{"num_hidden_layers": 13, "hidden_size": 640, "num_attention_heads": 10, "num_key_value_heads": 10, "head_dim": 64, "intermediate_size": 1280, "vocab_size": 14999, "hidden_act": "swiglu", "norm": "rmsnorm", "norm_place": "pre", "norm_eps": 1e-05, "positions": "rope", "rope_theta": 6640.0, "rope_fraction": 1.0, "qk_norm": false, "attn_scale": 0.125, "bias": "none", "tie_word_embeddings": true, "parallel_block": false, "init": "uniform", "init_std_qkv": 0.0298, "init_std_o": 0.0, "init_std_up": 0.0298, "init_std_down": 0.0, "optimizer": "muon_variant", "learning_rate": 0.0112, "lr_mult_o": 1.25, "lr_mult_down": 0.7, "beta1": 0.95, "lr_head": 0.00626, "max_grad_norm": 1.0, "warmup_steps": 200, "schedule": "wsd", "decay_fraction": 0.553, "decay_shape": "pow", "final_lr_fraction": 0.0, "batch_tokens": 131072, "max_seq_len": 2048, "doc_mask": true, "train_tokens": 1005000000, "max_steps": 7668, "dataset": "wikipedia_en"}
MLP neurons of a small language model. Each row is named by its layer, matrix (gate and up: input weights; down: output weights) and neuron, and shows model dimensions 480-607. Each number is 500 + 25 x the weight over its row's rms, rounded and kept within 0 to 999. Numbers have three digits each. A neuron's up and down rows have the sign that makes its largest values positive.
Before each neuron's rows, "fires after" lists the tokens most often just before its 100 highest values on Wikipedia text that the model never trained on; "fires before" lists the tokens most often just after its 100 highest values on Wikipedia text that the model never trained on.

fires after: " |", ".", "s.", " P"
fires before: "|", "\n", " |"
L4.gate1151:474532500516480447487478497508497496550518539495457512502509502480487483516514536526557458518527507506497457471522504500472518517452513508488519470486464503520510452497511494523482483481501516477521476500523500510512472468509484514475471511506482519472528504534476556477491495495485524521482498523464484499497477476510452495523450450508523502484486473490512489492482506510475510490490
L4.up1151:491524513517510479504516486488537507500482452525508524482512503515504482515537551503452583493523490495516550499528496480518459491507511447529514496488535492493487533543510454510498530467524508487500475470496477460505483517517526458552473553531486490500485516464529465508492506515503520480494501475507551529542503502515501508479566504506518513499474524500495504479502509501533484475468
L4.down1151:489469511488497466509465468511503524486509554499487541509462529484513491510508487503485514486471507455534516463492514484475504519514487543473526486519484471475491544547488494474474406517498492512530465534507495537525506510497510491497477486489490522497480486497497521500511507504502509505511518500477530527463445476479485530468452484501462519498531458479521491508535541505530467496467

fires after: " |", " 6", " was"
fires before: " |", " in", " by"
L3.gate37:489471496507525519482548459510533471547516481528471511522534501464469463463480492490491529535541504454509481510562504516487480464497519527501512480517485481528481502484483481487519512500453466468528501507452470515491488496536489534497470454517517479500473503519504502476524523545516490487470523532512468527502501509527481505548459502496531510485491466467462497484506507481481528544490
L3.up37:492503503535517501515488461487516500503505525551503505515506486471489437483490479491479483530484480473546535519517471520490497510457534474552504479485470506506475463509542504494478499499495494526509488478489510451413481484495528507454510474490495516462449496484517498462488526544549527499490490549512525545520497517532499526484485492531536461529461476499477518466497541502489536480536
L3.down37:441501523498526517494501490478509526469481526511478528552527517482511423492506507500527494492484482494522539518543513534479497496467518507512539499483506512529498502489502477499457504540467477488516484456475520494519533486494506483500490503485494479474498486490506528462510509496494478525489460504524500549460484523516493475514517519493509505541490522506494528473481525494479528468504

fires after: " |", " ", " Im", " 0"
fires before: " |", "\n", "|", "|---|---|---|---|---|---|---|", "|---|---|---|---|---|---|---|---|"
L8.gate656:533522492518517542463507485544504498509536478498494446525523503505506503491525450506482540499533523491490509535511494520488498512492474481489541509540497486525506466487496520509524509555513516449492504487481507478466516500480511490497472503460522509519493533514512457536466494510481530537524540527480470461514463521493492509514521491489484517487536513497498502445494519462494484479496
L8.up656:547512493526487492488493498530490471524461503493473513518475503519541458457525472506494514494511490478499516534517550532461495480479518522542499467506499490537496514489533536537490548519514505497549476500503465506501479534550476510547502502483498527505478497507503481525438524540508510476498497500523489546494479522470539494479506474518522496503497521477509500500499496499491461471468
L8.down656:512493553488495548533496516488447467527528475519480498502522481501480566493500520490497582549490516477488494486547493500551511534495478476458457458475469516501492507527481518469484438529506462520495510557463527489495496502463496518471476472537479459519504521498504521510453594451497539508474467514473506497536502495493498467515501494463535508470500483483533520503505540511487507522466

fires after: " |", " –"
fires before: " |", " –", "ius"
L2.gate1260:526501501495471498493499472492437551482488525554456497492512524506514518489515516513467506500489536459490473466518500526502499499504524558530525514481520473517502489525532458498501482489513498532474489487486508485471493502466537512533476485526500501485536509526493536499512509480489523492519485483497481435467473472460472503488477495487501501526560435510491536464532486558492487459488
L2.up1260:529492506487484536512526490503462559518503522528492521459506485508509514514510509512491500502486491488470478461532525539485511537511476542477510457487503531502528485496505467499495494515511513467539481532501488448527500479474488476514529462514496486496505487477508533520532559512494504472504500553511495503462460469511493481483508503507500497473536442497521502499538489540537456468517
L2.down1260:559508443450520481519452468495490457506553509504485495461511470480522510463534504457513506477509516479478507506529504541462512495480458512499494507498473540501498490453532490486477271529522530470519498531498526504533444484510474495491529491490504513480492515464541504533543495501502503526458522488502524499524497458478541458500517516518459525455504489531494517537492450518524494500482

fires after: " |"
fires before: " |"
L7.gate1189:525551490519427470548526516505513532502527443518466463556525489498488507492546528555494487481511518454522527501548486494534496483514490516463514465496496500458505517503492524479520519550501546497520520480525497480513507526499466526517492488460483470508492513496473541499511502486476500485499541504492509534514467470524486522488455491522455450529513522555493471539531494513456489545474
L7.up1189:502527493522503484496507535518525502509499500477465496572489514487514503468533489498503502485505488455482504498558515457487499503525467466498523520489505546506514513494509514448463519516499524478449542542530503531498519503467472503505492470475497494489524447489501500512450490507541501493539507557477504521460482496532513483515422519504469471443486477476503473510542514493472468520485
L7.down1189:537498514497524455498487478491477497453505453449478570523483478476504494484460473486537542509483470497484512479544511467539528481492474483464509496496547513507446483466520520491511446522496487501480492475493488498481533494531479512505510521468483455429527496489466503494493450511498511517454484521484454505504478482493489502484490558528532536451514520483541494516533526436503519502468

fires after: " |", ".", "\n", "s.", "a."
fires before: "\n", " |", "-", "|"
L4.gate1107:536471459469466470464504469541468508500489557503432553480532480501476504515475507500499535486509522494511549454517497478531484497493509517529514474492497507516465537473523492460513498499483513496452447499507466527493481482526490464527509480468506524512499472534524479488494469486476487508518544530507513524539436503502513493540476478517491504509489522493511499482503464502488495479470
L4.up1107:524465506496470490499527493503473512512505492488516464461542509504489517531467493497515506486484458513535521498504536473520500499510507524502519486510514488513484536499532515500502502450512510458500528488494501487474491505508502475487507479474516521493520521505536473554492451506494455497483551546524560491510449503494477512499434465518485521513481509467508503469492476509511524527478
L4.down1107:526527486492514478473488482449508525468514481501497509484508500486498491515510497491519487500475480481488482503557509490498535477464464537492484527514520518500501478514530491468490346447475510523508502493511505447455524503486505502525532511479485485478498505494535492519480468538521423491498523487481562461496476458499511477527518496496493542475466500482517509537474483488500504554502

fires after: " |"
fires before: " |", " /"
L3.gate954:500485554465489505504450419480498508472521475513476518487518493520490493484482512538543513496512442485498489484490514513492502490528512487515532485479490524508537563531509499512486508470447523506467500501512472485472491483508510455530510513494488551485498516489506548455487464528533485539491510476514459525494512508485533519515474486477543484524511507515496476497476485500531507493526
L3.up954:460523516474497453516478470499481485523493508486488491455513519559439577523518511479505498540452508502499487501501501478536488504557494479490479484504488516487532497532503488487497488529461517493453535504542482500518481522477484517487468470499465523508511490477493533473512512483522501508500517498530520483489500472476509464527519539474508500475522476515478483539542416538532505508485
L3.down954:535532505526495513494459502491547480495529498494496513467508492472465517484520497498506503504465540524476477542486488500519516447436491506509458448501481501538532522535510494525502456501450497481488484503517514521492510500510476514497506482482525495516500483491460538484465496466473539524492493485504478495510490513468518480514505516482509519489448511479488469529533482513482514495503

fires after: "|", " |"
fires before: " |"
L8.gate1070:524497458500492523492562491483514522505518491503523468531525529522502528490498522517499564509560519527519491447510481525499494496522455507465480485545508521496531524520464477536471460511461527502477473546476531495489500459512464469505498467525485552506511515480517484507502497504456532514506503460501543518535486501482500522502486526491486515535492460506485504484500485517555513489499
L8.up1070:504486510491531551529510463514545529462515460498489495549490451523511507477470556534527466502503476499498505492494485472516470501523533523497460530462507519513521479503523459493470490518477491544489511529526516488456555490490491505491506506501522489525490475481496498480468485518472511438493516512457559513488472495503508487524493513481477455517497494528430517488503506503495478477505
L8.down1070:486475486512509529497445497482509542516525527550509537504470489471495470499511530502522503497492475519530456487472468460518497562483531460494524510465468540518496505554461489507495552562490481471491459485523470513526472520534518501493494540500506546483499523490532466497461487516517537518523496515492533509481490538485496518513511487473502480483493511493503497526500517499517478472522

fires after: " |"
fires before: " |"
L2.gate299:509503490491480533473443509505466526488459461521419512521519496478498503499490490518500516500521521457511487496475518530468492464517534546516498497510485477486484471499525460496508476482487526538483466483461495502495514461517549516521486525465529516524481471506464515522493533447528497477504509524544538514515501465561476519504493508500493538492459533520542478525551547526495443420514
L2.up299:514483465531463519439475485511488512466510487499505521475519502505490494474484517465485528545488527510514526472476509511504497504509506469465459537506498458465554511522489495444516477502500491477488480485537482499502455482505497510475515477473520443487518462490524531501502487523505490470513490528484454520516489500525478513503492511509499530514487506493538499502516486476514480485466
L2.down299:532500494531527473500504490546503487515527509497505479484492503497481471457543533487521507540492471486533504507485513504508483537520511486518461521486525443495518500490518484491475439514490488479468485520485484499507495486482466496475493505522476510508513478526544525515524531527524488513491493535496480479568499534509460512484514500461488530542504512534493471522492452476532501479514

fires after: "|", " |"
fires before: " |", "ies", "ages", "us"
L8.gate1000:479495484427527496483509492464470509507516525485498448514496457539507499520525512541502529540483515503491466501466495455559522524516483469514519526503466483512498464514495528525515452520444453458471514483507497488492488458490494520527469521484484528518520499509480484434484534517441461456499573463484529536450462474514492514540487499545477492538523446524532486486474496525502455499524
L8.up1000:523495495536522502504553535524519527523497493471473508493496502524487533472519487522513499511518511497536504496533472521494430493506499442486498479501520475480504510495489529496491495531515506512514532509485513490477484489470574487536519514487506453512489488448519505478476545513531491449490530503492511474456491518505507479509524507479510526499457481463516473476480514468461509471505
L8.down1000:494461459454516533499490494457525567478507475464462518518473482492527471481538502526505472469508501514495490475494489501503502532496449459458509487460546496496499503481498490501543445516498447528490541476502558484537462447492474502489491477537469515503544537499508448492496506494480517481511483470537479579471466526511502496452499476537517510477501476520523480480491490516517527472529

fires after: " =", " |", ".", ".\""
fires before: "\n", " |"
L5.gate1187:507499465550504487536518509502471498502491494495477505505489544484483491529496518508481572487464504507525507462503503498510490499479517511539525473522501515497503520475526451479457498498514503477526464512484497504510467500529487414485503495489469482491500512515475494505464481478523498476470473537532479544520478496466497514530473500476479535506472474469528505478499486516490541538472
L5.up1187:512496496553525495491490536510483524497464487477485538489472530513500488533501516515500571491457525533487489499505475491508482476487516476538513496524491515525493523485520468495455499517526493476514461506494525501538466496547483432472461517497509477527506506499456509533478477488524461499467468519541448546472499483479500538538467528454479503509495496479571489475496498477486527532464
L5.down1187:498501479514494493500489507506499496520517506502492517497476522494501498510501492509489524501475508507500507465484494492506497508509514507509523482501493532508489500516532486495480000489484491486511503492488504490517494487517483459491497512489506508507520502505505494502470477504503495511475502520516502517525492488495516501502512494506515506500489505471503495494490494515509499513507

fires after: " |", " 4"
fires before: " |", " /"
L3.gate143:533513482501507464498516522497480459509494493523434526468532454507483490485473572509538512512492529491531486525484537538508477459526514486508517507502512479514482480497441491475498474501445489528524522522490474499517521495493488557545506471469554547494482490455545488499473510507488514469503521475511520547505509495514519495525476487471496500474484496504488513474544521518473499504535
L3.up143:504513474496496466527518530484464524506504496491441466481519493511486486511460484511515508524483455512513492498495487509502495499538520559537500539459496472507469484519462493480532499522496499509537491511479484453472462458460543521509511488504529504475481516510555500495529506564468530489493486463531507520484514487492491517469482490450525500540553481522496466474530463514493504436489
L3.down143:495504532532490471471505465497495557503507511515491463529527524459478486494520509520480505517454539486501527486483467454475497511557478538534493499471483490448494478478477486495501466523509485482520480518484542491486491487491506499475515478530507477512517494492497525464518505509512532527501519460567509489495500479476546471459496512509485509490510487559517475526509478443513453489476

fires after: " |", "."
fires before: "|", "\n", " |", "-"
L2.gate520:471490476477471517504467521509480503494485458512529476515550512488488502522479544517478471449476455515523488483492532553544486533509478529505516485453497526515501492454516414475450492444498482480509484490490503484497507510471521442499493489523499522450513522506491528510506521492527533468500517524538526498524472505465534490518475484466510505512504486494493495473502500499497510488487
L2.up520:481494492519469506510466471538474493514494442513528498549530485476473490535488537529481507462482506495494507475459524529508480524517479563513496484488532515485529511489512459466475514480508493508528478505453508471481509491474508468488531494516502500508517505491507485490513507515511534473506513538548516506510449494489493471518491502465497505524520465509467530469531482500492516486467
L2.down520:507523462537508493520513504511503507490512518492493481517501506494507518497528483487492569525512520514485484501502514495496492483506496501525492504514460511519516511543517491514505201503497455532465481496471515550491515503504494498470512501496494503488510464528472498508469489493507500489487497504543499502533484522501483515498501497516475512486482472509513515516530483520525509499497